{"n_layer": 21, "d_model": 192, "n_head": 3, "n_kv_head": 1, "head_dim": 64, "d_mlp": 384, "vocab_size": 2048, "activation": "swiglu", "norm": "rmsnorm", "norm_place": "pre", "norm_eps": 1e-05, "positions": "rope", "rope_base": 3460.0, "rope_fraction": 1.0, "qk_norm": false, "attn_scale": 0.125, "bias": "qkv", "tie_embeddings": true, "parallel_block": false, "init": "normal", "init_std_qkv": 0.0766, "init_std_o": 0.0, "init_std_up": 0.0766, "init_std_down": 0.0, "optimizer": "adamw", "lr": 0.00131, "beta1": 0.95, "beta2": 0.99, "weight_decay": 0.044, "lr_head": 0.00743, "grad_clip": 2.0, "warmup_steps": 313, "schedule": "cos", "final_lr_fraction": 0.0, "batch_tokens": [16384, 32768, 49152], "seq_len": 384, "doc_mask": true, "train_tokens": 363300000, "steps": 12038, "dataset": "wikipedia_en"}
MLP neurons of a small language model. Each row is named by its layer, matrix (gate and up: input weights; down: output weights) and neuron, and shows model dimensions 0-191. Each number is 128 + 24 x the weight over its row's rms, rounded and kept within 0 to 255. Numbers have three digits each. A neuron's up and down rows have the sign that makes its largest values positive.
After each neuron's rows, "fires in" lists the words (lower case) most often at its 100 highest values on Wikipedia text that the model never trained on; "fires before" lists the tokens most often just after its 100 highest values on Wikipedia text that the model never trained on.

L11.gate208:100139136143150112146145085112132153104144127155101112127140102133154129117133157144135134131123111164139126101095131133101142155095147190119179155136156114090148106107187100143117142112175117151129117143097168131137119126137125139143097132144084099178146111078127112130123112129116084112112130084144092182099136122135116107138085142132165127113124109100103116085185122094122103129126140115129141130128119115140136145159167132160124104134172152128156125087134110126171087136150136151143123137188137129136104080096162097075115160143132152131065150128134140126140152160112141129
L11.up208:137088121114134091128136054127121120135124120107146139108132150128108157152143133137135146109121159118108106140111154135099122163117126131148147158107106115130151173147122165118138106118162126181155111087139114112080136081150145102162152154144144098134167121078170116096106139122139139126111134151170135105139105142112157125168118149139139133165088111132129099130123122149171100119127127101111130154124120105127148120150145097145118128127127079061177124131108133134135146144154116103160093132187186086097146068125134100121096116181125091122125144104107135105158105124106159113
L11.down208:182122142122162156127162120116141162121111107117088158119128156112162147140125109151116125145079088161125060152145138130139148160153112085125115136131103154111170127121147139123103171159137157124118159111103140157093120134116149133110161149149151139146148163135133138103159131115122172140113163157136127101141136127110079168121093120148090107103121162124142125159085155154153127114128107132138120149092138164121087119137102082124152089084146115132125109114132104147081178149125095125113068136102111136077132134180137125120166116133105117093156134129152110102119128132158164127
fires in: "of", "estate"
fires before: " the", " S", " a", " "

L4.gate331:129146150107118101126135126133137093128139114157127106137145130126105131116123105127138155163094112134132130126104124130106150157117105111144130117093135111134135106095096115188110138110154129120146172110119126147117151161120160110184127169093131137097083148111123137088076129132098132118141124130120084124166085139168135117121113135082167112118139125161097080168137135125076108080193132129154125140130134041139127116133163120133126179138138163111164123091129138083143141151156155132129165141102132119094120152128162154071112107134119157097089108114133124110124097118143155135
L4.up331:119108124162110148152121137104132145091131116163152132134123095126143165147146101140136145110140140110107127157076165122125103123141147131141155116148149122133125108098180174125065140116137134133105156127156129127118138164136139137115125122146153161110135109116150139118096122125134138138136154172071112088152081125161160144131138137122138169141131106096097090153144156101097109126168142120174185092094115125125106103149134115076140129130126134101139128118120129131171131139145094097176137150145130138130149141101109152119113148123136118043116154113172155136108110080190099170
L4.down331:119128156089166156096111164142123084132134116117169118130122089098167122129134140126153145104149133134144153173135125141111105147143100107090129135121133120141128158133131146131123166104151168092148165138119128145145168163094110106135100094112167154148157182107116084126118157107173129127128122142130134122156085136097133125178105117163136180130144121140097126177138130133090135104134123096156117122142181127149089140121093149100131123119168162114122096159178108103188158124160124112144108150110128109121107134097114137122161116163136106088136125145159088108114103135093115173
fires in: "moved", "along", "operations", "on", "due", "alongside"
fires before: " to", "s", " the", " with"

L12.gate169:079130168116106141151115122119134153140146119103135162143120140095101146153088105152106138127128114112148104137172147100105111093136133127111200109160107196127136100174114143161115119119166148118128114126112111108091141158094133098142160097098077169127116148146132139107072133110068110144157112107137086144108142166111110140138139105107133116123099187120122156102135146146105175113160123118128123174141116129139115098129094126101172120147126173098113109104140116155134094150094066121151129140137116147146141170130097135129139149103144118105099155129154128122145137137127116125
L12.up169:144117131112129118106167170091117116106108107090123159135121095148146095124125161115143161179100157157122124102141126133103186145143112122124177109125107140140127123106141104107137127141136129133104086126119134116156096146130150129083145157109126087152154150142171135119114124191166133086154127133126117109140135121104105112149122131134136151174115135121114076104131111155099153143120139143198158105104088111115122156119105077115096133130144181153141139115136094092130118146106098122116131135124123112172127204095120135165115129167124123181138107130143142136119172089164144140
L12.down169:162137151163164114095103114179187143109130094144146114116157148148104100114148153116116148124136105169132100119122140165092133128128137120112123129130137143125139095124166093109155142122125104122121133147130113142123099170091135151107148102128095177083098138107122104135119099132131110074115183122099155127095120099085116136167136155080081125111100133145102158146144089135161138119111133149097134098167160111158118104103122140116084141172149115108121119114113118156164118098103098165116104118112185164138098120096156123136144143127159089138118109177157100139137126097137121143
fires in: "lodge", "loan", "lost", "love", "los"
fires before: "dge", "s", "an", "st", "ve", "c"

L3.gate17:129148067111104096133122149128127149153107086110165172125116152147101125135137109143117124148144099133124120116111149117156101119100132106130096147105184118141128100185138101114181146148118133089101134104156098147088161131151184178212158130095134125144163142061116149101114141136143128142130130133143125153095135118108133113119128093107121135140079129164124135121119115104153116132106099150131112122132129105134173086127134105122111194149122155131133136122116095159127166170161165115148143138130139150133141122159130089133129126113128121117127067173099120137141136144101109136
L3.up17:069152130153124145130135108149175136123105076100121098153125109126124125139149157165139140119159113078101155117156134143170109174108146159105138139120132104136122149147132136114164121116137149106150121143136103129114189125109140153106129151135123183145130089153152104156196129153150159122112118131110130126133181085149090122132096133115120199135140102100133087134137153099132113121091141090144119160083121091115119093138116148137115114150141139110137116139106099134110144150100119080118143150140092124142145129123136121154120145138157063120130091165143147131120196102135136134
L3.down17:165181089153117153137109136110141170143129086135142109169102148119125109132177137154122113093139170133130160117187149114139113126142123156127078118108151160184131131114096126155144080140114169168114111135141133127161157148155182190161170132117165134155156140117145113120120133120135164125117118116141123111138140109091123122079123098179130162074107099134149137141099125125135098086107169086124125165136118103117124121100124138109122136106107126135129133179152124145124125135102121120133148167138153140172153134100104121171113163105111110140121112139125120174116145099144116114
fires in: "united", "international"
fires before: " States", " Ar"

L17.gate216:099143104107082124159104131113135115128141130162115126157105162127151128085152118143115141106089125139117121131125111101085102135126154126118152130123113123131109161135114087143131114121149154145133142100093150117133134117162166129106140127152062119138190169135119133162116148120138120104124142140128085142156154106129082157101132167135124126122113107130154140135157160109091151086097144086125138130070126119178120157135137069129108155159126130131200124079144136123132101148149110155113079114120138088126160149158121106136102189094101138155100120100095111161120135149096154122
L17.up216:100100162164135118174160142150092117131121173125143146101108112112122096107124126184142168150105163136105151094109105129130117111141146102094119092124117122119071122135121157133171135145080158114156149092122129092164150150148102110165107119121128107125148109088138132132129135143153112136161102089138113123083108168159078101123115082139118128134118104164123088155129127121119105131097148108139134079113141092173146115131129143122160105139103149144145114164115122116139119165120091150171118079102100118124119132109146121157155118084099148124095183116105110122154164102143139105
L17.down216:172130134136128107120122116138090105150105169150118116173180109121141151120151143112149144130137128109095118145135129137163150126150100134115150064141163164095151150120128129134094139139155114151101086089116103148134119150145146119126183120118112160129127105112122158104103138054117146144133091123086136151109160092140149111112171115202154159135166105144111116159111130157140100135151147149133149131098156111165126089165090130165133150130140113110140101143128134067097143155068112154131088120141155119118114141113158129088132148118160118115097134133128125100149146125154115118
fires in: "of"
fires before: " the", " three", " his", "k"

L16.gate319:108122149142117093121174137141151126128117123128146100146084129124130129092116134119129114168138078162137130109150100162119142107144174132176131156128106164140139109156133094134127094152143136160097166101081131084110117139176142110122109171125075103124127116134136120146132121115139107090122118137178089114127119061145099120124096112111136100135130117060130139094112110112125079099123134075130118117103177117180109118149121130092106132108134112111140148118184133149164109131181085144120157122149079135129141135150125091123115133115140158126127153140119151105118118107134083140
L16.up319:145090139126182109148136124096136113109135178119125138134146104119122157098123134181096120140122137143079125158143089123116128129103119140114108135098124173105128136155128141102149124161135132105157118123185117127144118134107149078171131109141145107140158149125144148139093127102122101155133141124129137101114079114153143114125059121164139110104103124114129160097147139168117132084148155166159130139158105114113139117110135090148117136125087164135102131126187155102087135145135090109101110133161154113147170115149092063138190101091087120136117125135155154126139126142098160124
L16.down319:105107141126115136196136098157121171092094163115083163099112100114133077162129137118135135145117126127128124159088110119129116176161152125098131154135122103135106100119118115150141153156119105099163109106089093155157108164141104120128123132118167127094137164108139092144173196139079133096103132136121127120166162096144109124114102140145137148142106126119142116122171135068105098152093169123103145103099130128151093156124108149111176137120150135132107138149121166144126111166107101135158174102128129124133118129122136114154123091134090126069138124142133121139109112134153129160
fires in: "of", "and"
fires before: " the", "e", "unt", " his", " three"

L2.gate254:107137097169101161146139090129074131129114127150134156115077129141109101151148118112129164112132115151111156098144126127117114149124122150125161150128137164147150076113145117145136122142113070099113155156160115129081119123126157155133092128091146127145118120142138162137095121168129186075125099140148132141079158118114082110133111127163167131151153148158122123143149155103107124153131156109116135115124146076114151163138168125140088146097120146152145144146113146143158116171185147118152100125107090111108137120053094118102137135147152107115119089162107116134112130101137154138
L2.up254:122132145165125183153084129141118142135100134171151147148148097109120149153154139135088143130102103099168133123139124140116130137095121157162160087083154088101156121133129138132131124120113122131136100139136165129115082152112130156162131127128101119113167118122100106118097115154151152150113137127065108182157143097156121163132157144140104152145108094137078100111154144140118121122106103153092120098117155087117143075126132159132118125116081099142139130121107119157111132159128113092072127123142146154150102194121175100157111134140124127100145109159107116111133184094127145144
L2.down254:135126119125119105095069102105162131116106141117139155121159126130095140140182164141118129135142082090120147117151152131125142159134106174100107116093173115144125124146133127127163121111120142129095086104121085080111142124145157118150153092131125137138183110096132106122129110093125151137094073137129114137162157107125143094101097108092108192088086093141108123135112103103126106129107124123133102131111127107135160083124140168116128120136117102112168146141153112109108133130096112123156146129129113153102096181125125100157136157134098139138167098132116138167139186118081082120
fires in: "united", "operated"
fires before: " States", " Ar"

L11.gate197:125141122105133133099120144107106130151113146155140101145093113138122153125095174150124166105162089121109148126166134160150157102112156122158107073100104117125160115131137167115106133123159119131123144143150127111125146140113128131121106147093150159155109094121146110137112125124114100101088108084146103098118144111096115129146121088116107100164109108173113120146087170124125143106092153114155093118106098159184132158141136139159108107173156158163141153138115113099143145119186115146140148165165121075146135158109131182122176125137122105117097114096100126085137072122144099137
L11.up197:124100138128118125143121088120095175081123128137127139112129075089102173133105160150146131138147157123140115103124124160129116102125117092096157127170143139069158117137145138140116141121101114121131130161086138170161130122122128149105121154112130137106121124084111122115138081101116143091085115125116095121107113151158116127163167159135125139096117139128121120155117149143134164150115095121112154117142113134144152148101136100136072183135125138165164101100098147132077109120147088145102144161122148147163087087122084126147111141196114136070109136129167143123150087113152119119
L11.down197:130123180147097136147115086134136169140124136133116165082075127154129156116105149134132184149149075148127132106136177135164162135109099143078143120111139119114184118148116138123128093125155119079140183114114122134123143120160155178097121140122152132140127137107106122151123124130110137085120148120131116165139120145085141079171094191093147123132124171106119093159112125132104142145127138146113120159126135151152090133079131156111173127110120125106161124139114131097130081118130155150117148143180137103125161127111134120122145145138141164106162144179143131109119109155139151112
fires in: "is", "well", "was", "name"
fires before: " a", " an", " as", " the", "==", ":"

L17.gate168:163103161108145135074152111108158131165128112114143150139066180102144115160113102177124112153137106139120124090107113121126111070096110129105145126126155096142116112132157156105143102125140111095127165135135160088122132140097129111096114127126122144149102133109131172125155129120118068124097140101126117140087129149116114136145092130088119133117122083093106119113156156121119122129131171102165137106134095119126160103096145111147122122201112102111151123157072113116124128134131097115151125155111140097109134109116153125098130150097119165128147110104099190157149121136182092139
L17.up168:118122113125112108104113092113137149124097061077140102128164107106138146122151134124099134182131153137136096158124125179093098131144084115140174120130120134144139183102165121133124115099135091142150128119144149129126163140097116115131182117103154091123118116079096134114082172139161157130115123108115153137128110155114126166117141121156115130103113095126080160126139145129122124148128116140131138169160113111152114159131092120102181138117129091149146200143115128092135132107124121138129145145100176130110101147157116120133144184136139120193141116106103150110147148146108154129
L17.down168:113135135151133084141132107145124126175153185134135148100102079100118118135134112126131114136116122108150097164139146125149152123165156153094077124138111160146150138131119125102120157093142094139099063134124133130109171125099106094138112136115135142108086099174108093101126147144108107080120116125118128147124124139135140106155122148147137104147130163180161180147115154138099107106117133134124142145166158158124151107098126120142148177116106090145104116124109156131131146096104189118175125152105120154144129164163133146126163142110124126141130085086149173169153165096100149126
fires in: "to", "would", "not", "will", "t", "must"
fires before: " ", " be", " re", " not"

L2.gate281:096165128133125146100121112111135178110127078167227129138102119129143154125129116098153144088117117117127158139146129131152136136127130140139132166128117137081146126115152141124138133148110123092113133130151152093093134128119086161136134160114161144132148085123167153167106109103080152112115122123147146086162134112074132128131124099143121107173106128141112135099148193142134134163122105101121102145100133079145151144120123106133129143144112149165125138112115100127137102090178154060133102062140127134119130113132099133117127121109093104111101113160131128146140169128136121093
L2.up281:121118104140144144131128137168119160121140147089132163146133082139077089131152139115115105101160146102142144127142099137130105138130147167135102132117164151087119124158149128072153082099133111104166102106127103126143131081121160148176117116091137100118154102108105134117130154113123166129150150128093104158114165109103120092139107151118097149119114132164111126121134146117147135130105150145141145071117093103095113076136106116118119127123081133171127125111099112131126153170133131107095112115157129168108115114134122130183117153116177100115089073108129080140141150106172094155
L2.down281:137133068155110128101130100105165124103130145082158127112146096093098102132177132154149142136171132117122155101220149128142119145144134132150091098117136156161135118165130130127149147143120101141149131131135125110114149129153168149163136151103100119130201141109125096096132139088122124141131148141145139108129146078071138129111136077115093142123152121161114108143090159172110133115103149123156123134140074127119114099095127125112138130144089128116161125154117126152130127159126151107133112158151125153175134126143107086137138138145163069139145118139098121160140129111170116116
fires in: "united", "san"
fires before: " States", " Ar", " An"